{"d_model": 256, "d_mlp": 1024, "vocab_size": 825, "norm": "layernorm", "rope_base": 10000.0, "qk_norm": false, "tie_embeddings": true, "init_std_qkv": 0.0424, "optimizer": "muon_variant", "doc_mask": true, "train_tokens": 153800000}
MLP neurons of a small language model. Each row is named by its layer, matrix (down: output weights) and neuron, and shows model dimensions 0-127. Each number is 128 + 32 x the weight over its row's rms, rounded and kept within 0 to 255. Numbers have three digits each.
A block is one neuron, or neurons of one layer that tend to fire together. Before each block is what it responds to, as a language model described it from the Wikipedia text at the highest values.

Responds to: Plural suffix word pieces on nouns, often after quantifiers like many, several, five, other: artist-s, lead-ers, organiz-ations, k-ings.
L7.down36:181127147151126179078179125149157114120153109139170151054106106149098095073113170120125109099156111131155142188156209086128194153123106110037129137143132154157136153125088112143159174100145127150155042122090084113164166108085122124128136152127143124144115140150132112116176119134159079138188124195123137078186107127223133132148089112051127176114150170073152112142140136164135147123161
L7.down161:105139075081121185077093171080096100099101138107091115115104172094154123106100096167083098113142141152119128160129154156125109120165161128081146145185125130111134129182104135126164141165170112077158162128102086128152087173130129074128081115169105144152152105124147094153197127139127132164135110181127105114116112139088115149139081123119122105142165091146123109164083201125142131073106
L7.down317:192147147112131147060139128167118057128133181078089084154111086138121117133099145130125187180120162139174124156081135145154117136083124115123088101184137130110161170091112152128115108151159078116103112120139180166150142190105088164117106108132194088097107078147095084100176116169161106136139115167144159096101118117140139088145030142157111162142153093105131185120109137114122155103165
L7.down931:100147092212119133105135122154181117143134097147153158118108145109124098131085153078153130122148096127113133174096175118129158116110159161098170147156090141163159102122115130172150180109101173146131081162104088142114141136118132075111094084101081137154061135183143173132164169183157076120191127155129156118142098149126177131154136124080105078095140186128106112124130097118160170076129

Responds to: The conjunction and joining proper names or items, especially before a list's last name (Lynch, and Oscar; Tom and Paige); also word-initial E/e pieces (of Economics, re-elected).
L8.down4:140116169157084132198060141130070102131121113070194160223056084126115099109093140132062097133128155131150136126164100153122107109083163165118129105126110127161106098158129154141165122086106152143145121126180087166143123100114120127134062113110065127134122040104162185185123116183132168101082112119144122143154111127126122086102156144085190202145155120093139118066123129121151111091121
L8.down118:103119125117107111153130129151121164195125166140081113150135093111100118147121118152152105126137116183162177133114101139195183123095137151102135120127141190149132181159155082102135113128121150071209109105137153152121109101117052175170128060067090094139103093088073158125123113116130070175103092190132157117159116141129108097085113131143177116220140090140137093153120087143082103133105
L8.down230:146106116125101093118100083198132086080108150131115133132128139151147111114143087132103186147092106187094133126129116168133132101135121130182110159111105147087171097081083111113135062098127114076193142119141160184120166110095141126148074170095149075095136140114129146118111077152152115098141139133135121141151114163124165118126166106093178142137152139105161138092092144132158183124020
L8.down268:120169068139170094169112107132121131131172124113169148145111129168121135151169132164139152113137147133098147138156168122124177100179136089143134117073133138160121130143188147097124084127135186102157116119141150175117124100120130182080127172139179129144126107131155070111140134128117122140151126086124110128045169085084130147087100139136140128197135166160148164080084153172137154114062
L8.down337:135148145120127137127146165161105200135142089161138170060155168121140188086141134153059146131160130127144127115125123080123110068162119143133130140103102107102121091163156177106163069090153149168162146156110149123133099119076121129153153139082132137108174108127141141129250088144132105104101147119117088143155082115104033134086140082127116190158169132139101080170126107208144098198119
L8.down352:135129168126075148116144146136152217179149190158176080040103119121156163144115118112035103069089111036077136107181143113089147131110109155134123154144113151126094095181157161082085102097134184123202078141086151150082094153087111154147133151124122189157090140134144141114211127124122131116144120166120126163125081073132161133133180128171108082137184113084151117125077145100146172088075
L8.down447:104135094139138084169067145151210235158150147164125125139121149111101113093074142155078131148161130132099141148188101083167148081100134157097137128174131096079078174161095158113137142139093128127184160175133191111095096135095112125121085075100065115151084092137097145108221137094118118122084155133183104189122160126090147177159097165168125127127088137136142129116096144128139115145135
L8.down484:158078114159139098165113135175159255139139168132146162117087189159201137112117074065144107074136156088149137122105100074116147123121142143123156140154110161156103162151160121155110097046126116141082107151141148176099085153146143106121104158186138119135108110159121108104213127098138179135147069157175084160094105084152120126134084075132101135098117109121122147122121147105102136102220
L8.down492:096100116134144126136188092135091080149117160138117132144104168120093172098097105066155120102129172104145082095146196135175164128115079124186090165163149168140143102117093171162143080096153134076139102106162120070105114134099118114179107119125098102162130123085065089054155123142070147190111184147124137167099142105150125134126184132124090105109132070099167089155167137160140153123130
L8.down533:188100173114153124103131117131090254118082144112101136125109107151167163175130127139058048138128155133163149147153107153149211044112110134134077141110097130128131109108147121135143110162103163131139147095132082187088086100135132153098083085099169138134129099161145110106203164176095114089097181114114177140135151056135129126178091128097165082123096171113128144151155140094138145123127
L8.down580:156125120106106181181116088154146091141138067133171118092139129134101174062069145092196159057137110143089099139152159129185160106169138097165130109044116117184130160162155132147117177130113141137088128128113084128097117119119157107092065131108160190167104064076130122148211143166125144061139139184124117143178096126178113080119160093078107078145103086145128150102169074121182151117161
L8.down581:178106147120095099098141124096131198086125086101054025161051120106150139146139129117105161182164123211153139120114089184121100110102156152124104102140117125162127159145102140147175108122176106111146120110082189122121146123133048177079163073074129086135106105112109157131170155128133129136138092127126134118115114138145136169078196185158149172141109111161092117160106103110145132130159
L8.down617:094118072114146088064111100109164155193135157158178197138167114147114096134084098100160199178124159160166110110124135134097139138154110117119026126143157090067139177166117066141201131118172134081140097130127144120093089140064117125116098132158123110129141124163134154107193117103139148165154147102125131077122125127115146177137118136163074130127131132172125208112164076173137113144078
L8.down916:132143094137126158073123101107141104084158102068164103104144098134134110103102143185134090098103103174093156149100083114091104154152156160185105110134049153205152085105188072147099115146114120138154099192098171119192063082135124159174075115136109175115064101092170078154143130137134211076134106104105190072078114135138131098125125134130106122126146131125121137115133116121084188141083
L8.down919:066112172173137113095116152077175143096113152085052113081083151115084098099111148126200150094100165145135148113174152137143075135135171135086104156105143106127138166145167201172133108094131152169061146167121128111141122126118070158095157165146123111143072109123158156175169126106195054088186134139134125179078105140210124171126125092134121103058150134127173110195164145124098106104118
L8.down968:159134050107025132118114097138088209156128141145127180116149089164079109060145138138051134093133072148139182132155142161182138126158137196134141060085070167107111118133090193132088107184137154145147014127092147156114180201123166165124131133202113128155131078114056094126161054135089175143129126193158116171081108131170139141141152093115081103122106154170168169117140112126132159157159

Responds to: Fires on the space before a quantity, date, year or price after a preposition or verb, as in on 26 November, for $57 million.
L7.down200:164157132094212127117120126139107151129100115159103149114145106113085170092144099157096109089130102167136125117142147178155101172138142111133141172093136140093179143142134113124069142183118097131088117147065113211157221139106111136118154075197095136048132127118123120187202086144181135098052099126145153114091156085162153101105115155125123088069098106095173148155117131145085118140148
L7.down435:198175104138129100129140100163150130103117162147176122150125080092151123058083118206122097113140143164099160116104093115112157158139171190146157090124186100130140095155143148132061139104158087094134135116102216107112103109179080086141085137092085128104193150093032143137136109128078175101156117141120157127118092144146098202104116114098167155139110175127108122127161155111143155108163
L7.down445:135185117199152156134088111200143154108114142118158103129115145106100141108135157137041097121039151173191089172114137083175104130164142155097060139115121087105134218218142143192087141153105116132115136115116097192112144084078127110173082140157126123133142109134145036139115144157085158110067133074123132072101121100105138165102157154146173108106159136109115159148142094164153148129138
L7.down833:155137101168150093195136119092109151113192110187132181081070071159156136094130112124116122105111126124144104107120120129089127121112121159087089122122137117108176113098129093093059126183134190090109120156161124173104117128164139138087145084126147105134116110126135148186106105148176110127153130135086037112118061104145166155115164114122113044128139147171083200098131145141135137158167

Responds to: Interior word pieces in split words like contin-u-ed, constit-ut-ion, dec-id-ed, capt-ur-ed, plus spaces before numbers or dates such as "on 27 May".
L2.down231:147103120146113180076163130202130140139085114170152084131144126170143098080145054220153163135088169099120167090102114096128149127184157170104060182111140205145075132134110095134157173171136170104127129150079077146118123081101145081172141127068190127162135125168082131085120151091111126133108144183100112142131131076179110087078124151098115108068096141117119152077089099107138187112134

Responds to: Fires on the bare space token before a number, mostly after quantity words, as in over 6,500, about 300 feet, number 106; also on word-initial fragments like cont-, dis-, ex-.
L8.down38:084138091163139074167160136151087132133136193101117135131090150126119141135161137172101080164152183145127155134171133119140129086111120135120069089087117111059108142134132055117058126172114158107181163167130171135128131199097064075121103089106118080096162144123127108075133151143144125167112102069076123185123113155088130119100150134089120138092136121116125121172101129025144120094096
L8.down138:125177158106118154116094124175081129113100099119103187128062180149126105144171158138101193083149093152126137126119184157092113128165121108116134150157127070140091079102082132172143138173130164149157141157093127186116188141168114126170132057123153173168123110152145110147115090185128149142121140158055114141069139134170134135118130106100193134145104130148115161091157097111086095170083
L8.down253:135092120124099150111098162089125089137094067157114158143123117098168098113160099145087134155134132106139146130143100150085149135150065219122062132105129138116188122138108112142060128070154152108159154099085139168155099186158147113135168107123195103101185066119060125106124165114092125096103098142158144146097152171118096208176191055179105103118040140124121119135127174119145173085160
L8.down379:118088132089151132072125162175118187165132132192189113144079130161093078096081099183150063112154163111146064110086154142147145162114104091139131173169134138135163185147138132158143140128095144184151092113154137151071115167110122099158091175168177157123092185179068131165158134163109158125061127135155068071090137061127100096111148165112139142105120162125090164090196138152116163092137
L8.down421:101106150111102114100206110133139162125140141201157142088138181094122151119137197174147087162100162133162127141123131156099093123168093147182137088124094127088157067119119164157121141122113132118143176137148127199103082132125107145157113142102100092116129144153092124107174095184135076109133097105095104096155171079210166117149145095134154118087140110153158134107198148180126183110134
L8.down479:104090103118100098132128123160109204112187142157127149153149102120152137143168123149105129119164103122144121108084122159107098138146143179177114088166098112088107060142126118094081130123092147140168091124105114173109166077136181133194140088121081137135167154139069125141163126195123118153082137142134162106178068103131136131147148132163113123169153113109132097183126143139156150121077
L8.down512:083193146187130105098068137130185120096099145132169107106082107132105106102113082084113136137108160150161126140145164106146149146066140090158095179123100123139187141135125227136128117114090117133101146137092130071145161092119099114148119105101117130124089148120070122135134143118103169145162151077114113055087149121181134118069139139068113136079095152151141094173118150160168122080099
L8.down518:184128104130102076142153139178147073118120136178130129150132121131107126167142135123142163151079152137165086084137133113171120066119147189116191078116161203151095128123124158129163076141175082155077117139100119161122154120117141069158114123115112113098114176121100115130124145113098141137128143068142122085152199151114125082183136123093059159074037139140140156161138191071149083153139
L8.down574:110102157096162108142113123157110126131082088136084130146108153112090093167123140158100146194112112094144133092183128165086077163127132076073083134098083102114055096138093067073084112100096132163168099150144106118148130138177122153060077117119160133089141124131156136188116169129134116200087141119078079129104154147109134162170134118126114107080112108164148097034162133157144142134116
L8.down602:187155147126129165133088216123103230074143104196100139121116135125171126129153139120128141165119142102129127124138137174118126149136144171081032116161161127148114085133126167139138145143147198112098132185095154181127095159101146156109113107149174119118095096155173075086113082176111182096101090163107126073141119142123182165097104103100188143113106158147159085118108088129101135107114
L8.down650:123103112095091123144117126143113135157165149163143105211057110096093124128100128149185130158158061107115085117090159129111172139159084053139163084093080133184136095102111127149116131165117124160124180104094115117153130147142119148147079107105138153154160085108081118148114143123124115094098106192153139124121116137111176132187175079125193133119090138135115118150160061140071142141125
L8.down736:128098091157071073091088122201084195130093090163143130102115115164130205122210100134110160177083085160118167195185130179094057167101107110127101111121149136126127125125108173055146064129135120142084127161160110103138152105103124135091152077112175141128153126129115169152187125132122146131164085141122142123158084182124153158108082090105168150061136157109155193121156121153094125098131
L8.down829:109122195136228200185125189135148170097106113106089154067096099119113127090139108152093103164090159192142091159151174144108160133142126132169113105104081145126161095128187089096073148122140145104165108123158120185151156140190133114146145145166122123096071138121108086099109146127202095107137194121168112158166090086147139150171173154104116130098115187085141072147141086145108084128156
L8.down893:153168130198113151143156169129055126162159129153137150114101155113099106118145103132125123085100125163116108203100106105134100131184148120089143142138153075100158115157116122091170126131137082123097116156100167156137063107166155106128049186106172083163096106077082127126147063108054180119119093143133155119128119132100072123119081124142138103107113140070142137082158084160146133190104
L8.down902:160180149119119120076074158098176109153101144130114107195127138104135129160141189161102115141123113113170171118147161171157116175125137088108076199119084113109114146165156113157124138126069108132205117134159131077148178167111110158193113172140183084077127136163102162172125121132125147093151143062119106105094192105142079085132187117166140091118111164076098061156141094149111096119149
L8.down1013:134066084158123070167145090160138127052124170085121138103165142197179143111163118150173051076100095159096161136095176118158130160186145114124128126207127154192080117098106132112106152135103119115114125142115158141169104084109072125126140096106194081098106127150138146088149153137124096109157134108138139234108112117140136156103105154168097141142154098136113122149122121079127137121160

Responds to: Commas and semicolons ending a complete clause or noun phrase mid-sentence, before and, which, but, including, as in "in 1950;" or "Bolton Wanderers,".
L7.down74:115140140159126090117132103152092065139077101140169073056133133087127070131103152147118166111149129189155115102188129151105140124169116142096089139129104134123121174107123181129088155141172085116175158137144145186097175111171122131162121160104118091155141169141132145085147163133135113139109152091108121197116138153163128080106064135095162085166120166151094101129118127129162168145116
L7.down448:117112111129110100121119058119133086141122118109119232099158129112114114131102180052192145091094130089165092098067163142128070190155158175118088138130123178130108137160147163126119133157127126118115152113099143146122057137149099146160127162140113126155165140114098132145127123104130102133116115153085102110135085185132096166189193172123209130123077139092095145124197097141129136083120
L7.down666:120117177084111158124190151143171216132139191120117099067125098099142090096159084146109141141106102096151169110155178152131085069158134160175139183206104114159091122124107148046115084146118146066095117125068159125141111108145101207174108137119113186136133051166091114125187122057091156104137077185137122133113117142127169066137139090146139129170105113078114150099161125141177138199105
L7.down1006:074110136124127039064101124115095114114119174109129116128172188182098153223138110114156129057136147145149136107100141151169212116153131125084113106066092130152128189065176100179149158126124116109138076094149079074111151157123090143117149104155095127137108088165103121080149123093121088195150097116125171167130150143135171142113091102085176156171148130147153139108159186117184125161126

Responds to: Final word-piece that completes a multi-token word, often a place name, just before a comma, period or "and": Californ-ia, Fin-land, organiz-ations.
L8.down12:137106131103094180135170129165095079104164124128167122152140104173141139128142108128140131119157156067133136072140101132138097125105114191135047107132156130103106149179207155112159137089135190179161152182079175150120101129159091111159150086104164113109081172123083157128174150035103153128143130191133170132111137132171150141105168130140172110127090117111129124136089098134088137107105
L8.down40:103124100154171130110141205156163152200132114058168113151113188131182130154118181163105164126135123171136125116228120125138086141108154142157180147090083178102119150104109141149146176140087094111143156215069152127149128134116154157136170127156109179087116149113154080137148103125096143145132106168116130093069121180081171140147133111148078120080125105084131083167146128094066129124142
L8.down188:131171194129138110177137142102113187150097121117060168095159130092111114149149196151140113121173164116182125150074138125133165108129120113098041089112121146125125103154182112136108078170145084165110081133157094126167121097118164153114111138116128123083197141092151161155118085119085159065159131109119109148161134129100170140144126136133045149128143186132121153107114146076098137153117
L8.down261:120109143153123122164119155131180168061107101238127131124082092097168133124131108247127171114147144098119102149151120178178087106137122158095112124199198139097096143117169161168132118160094092119103142104123104155099024063082159102097151130175141133087151160132140196083172117156143120080088143089121129201071127097083186178134168137133088060083160142139100136160091127133137132173143
L8.down318:092164117143141118131224127093144046092143075201154148143134121170156125121096171099088164114114166151137097092140118138229126186151112160152122174126090145101128117096092117138125113098078150104115207110113117128081092095116196164113100099078128190112126107098150103132150174126087154156159182156120117117123099121175144151110163115109138135135147172079107161107127144075091127108070
L8.down340:202118065147117118091147130121137228182091118132128078156180169113048107111070119116119096093142115150142092149141086151129181136146135136078081103149109109166161108094138099091173108147141151118067092154127177115160123189143113150173103085151123092141107143118117171131187153118118140103110092155067100151183100098149134148038099098150121120147117081118125114153162126110092157083097
L8.down381:050093108183169109132106140129173134089105154160122136099163105108201103161162147172153164115103122110138151080213155164133163077154146102121136143156087158128093117129064182102180124102118157140143090103099098130168140113117126082147150168153108142186120156141135112143097129151172104105200131191081163132123170207083113128186145194132150143096119159132164130132124148162086137121124
L8.down382:104082122153111101087209159138167111157152159127114124059151131147102156126115143133169071122195184092120128109116170059152165180120115089147175170190107116159189095125116103212113116135094151102174132139129111219093126159122079083164116116163109045119126120122104160135133048142165093180106183128118114126116124166109170174161079151151142096137129127121078140176097202130098139142117
L8.down420:112081078092142133175188149174179105130089116119083116108152074087086107156140147123115159144102127113109062109104127123097098123150118143110111161101146136094113129158183128096131068174149131144143129147134104155141150133179083162107170134195111195109131146140097118133112114052114121146174155127153154082128144153104113135076096144097101173151069104162137130108110155101144096101125
L8.down436:120116135092080151127158134094130135125113112156141167123110166116154146128149140084180168139137069100121162110163093057122095129099131175127157127149095178139061110149104091116147118169120075123167139112155150092126171103124172086143201082119147161067140156112114134160190113128046143115087083137184107212144183156125167087107135132165103094075082170172118103105131103064100140124081
L8.down531:133088164138068138105205102129135059183091147152119130096204120094130104175171143114125094080209155125117114149131080127128125083110102123076150112104141124131097145089139141131199109133120135131096177167095092147166145147168124113105134141160099096121151149160118122092129147111052081127126171152149167140130119059098098090120097096124154146143120090134122139098147113114152116085175
L8.down585:153140137100091184118129113152131085109117135125130087132147109056129110135125167193072130106129182100098071117124139110154192146158066060163161168159093087138065122111181139142143137109081145140124155174098096141160158167094153089148122132118092137158169033139130070130171103109170138121138134155082139056157163108167143119165135143151132124137154170100133145155035158134137155159169
L8.down860:110158176106106134103139107098111060132122111145113119084161174110120139128097175117136175109143152144148154144129184172132125177108082133128080111037161158116079091127082102170167149128123126142127140136131053171115121165118147123137124112155142131124158064134189107125143149149155093134123185142133098124179088083202102133082123097098125167115155116149149155171180135121159101129125
L8.down896:176136110157151131171160137150100139135162138090110113181186151168154135130191155158176107098174109143127105141145147121163087148131053105143153168129153039101174099127092167145104130109153126061147108107128086102102069160184120157118100100077116161086177077112120137099137102222095148117147133159106138153145062150165068138045106091141125070120116113105153122112097103168112107143111
L8.down923:161160143117142130113073171118148102068167116147104096139066118150153163154090140083158104200168175073136121122071179123139158171137168110097131168131142140117122119109155163143089130232138124115183160094127113159108091118090084108189134160137085166158132188167118151126187122159059119111106110147150159200122146104132082102069140133167061136123101156132101105089106147098181116082102
L8.down980:109115117125152129120121108140138164192085172137093135123147147133126152135144094154114169108154117136105153067088159141102183095175082083108099148055135097140127099075169169164172084119093137136101133125102092189065108101124077113109174116135096057062125198202096149087073140122131139117161165120147132111160145144120096165106125136094094188161143133150133105144186158122146151123142

Responds to: Fires on " to" after verbs or adjectives (failed to, used to) and on the -ould of could/should before "be"; also odd word-piece middles (W-ill-iams, C-an-ada).
L2.down713:100145070090131174157155115142137163125165102096136152119121153113111135099093143120067126147121156119123169111113223066055135201101115128139126147140117150116122155143128134091125152155157141148184155127163194163112138192129077097113122127168071106092112085112088139129147148124161132144105137157164081189088138176150146107135193164122110078097133178148116119104090089085087167094121

Responds to: Mostly and or & joining list items, names, or clauses (Hall & Oates, R&B, Kentriodon, and), occasionally to in ranges.
L2.down494:066097161153138154160130104134166133116176146158119059133112126146114135158204122161142106159131114173198111119088176084112135089108146129159118088139162111142110166111138210135152098218142130149122112147105151109115134112174138167111122157095136119077116162136119124129107109108164098081145152042123095134106087128154092136161093112135202105116133095071119105110171165132079138184148

Responds to: Tokens that finish a word or phrase and demand more to follow: clause-ending commas, infinitive "to" and "of" after verbs (in order to, accused of), and nationality suffixes before a noun (Ugandan politician).
L8.down144:081145156140130127110116091200088188174114061167155199102154052171059134103144127090085147105153041132131078182160112132159137174113117084134147101155106064129112121087130176112175115133143103148139163178106118149136159194148091099114096125143122129099122144149142108133133092112126085151143075111125135081088150165131072093167104151110177130129129138125114118067103104147162120143155
L8.down178:145170092131106165103130116131084143179131145148142138133142114100147135082133082138072169174112095163100081118055195141126126086129195072104104127098155092128113125112192117138150203101103114157128096053148125143176124147159083134132096163139123104148133080164121065134216114162125156166124128166133172146145157146084150145109145138121138076131149144085105143175151136175139047144143
L8.down182:125117160120081222075151096096084089091075190081096131112139101087122207129117134199110116122105172180116098141154115166125146093086107109151105103161079132176118124135144179108106160127131117134163110107174213145100105127152141158151114144098156124159124097107115104141161117104182089086122106149135129166155153092084159143101078101138155168194216139101140145135104139078114154120136
L8.down191:127152126085133126114137130130163255117097125128120147147143143132106172079184189122108087196068100119122105073124136102145173057094168133145169068132127128118137149124128151152146097099141117155094133147166127116100066095099121128104123093127088164083110148141192144129235116061207194098098093154190111190135089117138122123094137119163122106109093138118101063100136067155120138078164
L8.down194:120119165165134102171102051079137172105089157141094144129105155161171201151162163087127072117106158145092110166151089099162090102151098135104129124088123115171107185138075155158115108100113106118083095093119068093095082079096114182164151172124061116186114162151151213104228090145126092113155094170169112095076134188096129124093154096094126097188117092088134124157139163133082147172180
L8.down213:126126152079130158198133139098104077108107145103200113085110170211140114134130147122102078088099158076152157144091086089149134088087102127129178065119155123161092094119100112103118154116106104155151122107147170123078121145111143087100107163126134137179175085094107097144183137167146102160140160103090173152173160141139120083083124178103162132121132131117120088159129117162141113143119
L8.down301:105123133159081107137143137129119139127166105103056115164082099142105192099112089076167153094134152121119153127120082089073126141117142123218128095169177123106120145133137104143052169134165148127129132132129133088164098179139146108122140134090136139076082184108188102152105151117065134129159144089150150140144134131153139156159159127066177047118119098101167116137118151149109171129132
L8.down338:141130160118130119097115119076097247080133115068159129153087103147138131139095106159097133066157098117085111201088072156162139132088105083162193114135112118195155124141162128157115158128137132158115136159090124051060128131138090108189086131099131132101170164110088182090199124142124103091139086145137077183157145161170108116111144181111120105151142141170110102134136108104145097103118
L8.down387:081178103108114094143170147106127063120107069160106101166162075124109168076123120097141115070148152098119116138123101191124176123177192123105158095100082151124149123159140138150143087147117121138122163140114112100167077161210133128132142112151093088153139182100065126128189162057156056161118142110125111205096151083160078098128156141124122138177144193102094165090153149131139169078072
L8.down410:089089170076145213111098084087137120068129140098128184095100119066165178143180183164158122156107182174094125162130071115167134114070157091113125140111112155121121120118084203166135094102095098152112149111140107174090153137127137133164156092127053089140150115098102120125213133134120104148200115097207095152126062176132094066194095128161124154130108150154120135138134098103084112106122
L8.down545:147090134189117139040146071122124143099049128147124135138168115100157069137135150127137121096108170131114113116096116180105131146177158183114114208100128202100101156143150072142166167146113103135162114150154109166102111059169158127183178090075094112131118139058128157104199130163143139105132132085137115097086147099119141134033130096118154114125140147135084126154102151140187117105091
L8.down632:061141141098108173151120130132129176170085125101194094131168136132129170092133106094148100102115112105115130102125118172097151105104148111103106125161070143113088108154117114114135125136088171194155165125098105182195099134101105137195112145149195113098159169127105087148128106043105117147100122173091077069138160122106096086094126100118139122162122152133138144139140160101117103099072
L8.down832:175181149136113213099170171110162139161106147108130162103090129074151161135138124114177108109172184049135127128062116196153114089139116098107107155116102133111112133125183155155125152145122082093091129173132109110121161142101172109091206121101129076114140157107118108060138108125169171105127160185160121211109151125139158144117066102081109112085101102122141157141127190144091148105073
L8.down881:115116139117138189150090152108099145098092137149178116093123127094164146100060143183127091128139140160124085086112092133121161136184127145069123125168195104096094199114121141107140175109149117164130088128100128118124128157107083129091120093137107089126194195097160107120147097165137116137132133168104096153155144119129131175128081108124097099170114109138110169132084112115072161105085
L8.down890:076143141085072111098185068146096156135111140146135128107176096114163125152071114111102128111121137143133116165062134096112133111143129126106123146093100189117094119128094158124119143124055102126104138181128076146077133106143148126087139083127139183207146131192103179096229129119108054096163171159114140098090085086156090133129076099095138169159161124143099156113107156105125170154140
L8.down996:107163114123095197187109123124135139141137190128131154155141134128208138128123133122131158096096169078154140073097126128159128103200162060127141109115186138117090093070134144145113181172111122133091128098067094049120103174114114155070132149130143051134116175137093094165129120078128133109099123090128127150105071143121168164105112145144147045121153137166106135161111128154128130093139

Responds to: Possessive words (its, his, their, 's) and the conjunction and that come right before a noun phrase, as in "known for its", "with his wife", "Qatar's only".
L7.down21:141084116081169190178146155174166110127105133120144149181199128153156137121145133102078089164139148130124150106085122179114169109182111150153113136065065079140132053133116137128084113157076165147133060174130161126152117138174122142133075091133147126107198128099114113130044148101120170145177162126100148188153125093145151180169096096156070138121172171104122132119143107137144107155109
L7.down293:154149073078192065108056084145079096125107094108124168103123102117079065134125114127109153083147119122154120141135127140159099148166148115127118077117129161135137089139135080121098111101152041146131089105116128172138144083146095126167068144132161205135169175118113127101205144089122133134152144125159115108141131101157164124162121187139162138143076223152136151117071123119084147130137
L7.down333:113086099109140120154052053086072083116133109066195138100141176074134169113165144122120125147090149176116137131085139134125132076117126153072121148099105177098143146143086129096132106081115140135175158107129113222128112084101144120105125106100188119130158069066124123140111149148148123100114129157125174118032150149113118117179111147157187100240174120087145121140164147138077109137105
L7.down911:143095166112129145136155182092088180167134094148196091129083152121117144128130186143136126093129131087036141119129113066134110046101156148130105073097117098169121131165117106130149109129158114160122133018116127122184119131156175105141124062095078144159130114120076134196177160080089119157156172149142110188118111112106130089120125103154199143153126190166206112178177123147099126134161

Responds to: Final piece that completes a split-up year or country name, e.g. year endings (199·8, 20·20) and Swed·en, Thail·and, Nor·way.
L2.down479:117137082129092087103124133179098150200105099159096104165135090128151135156099100143127118103153198147136131092125112157110118155116111143140160123165108096090144077136077130143167125161137089116159095127195124151141155116197122155130128107112119132109111097157165198130105185074163079127109145092088161157088062156111145146111125141124156140129072130051121090166148101160133170177122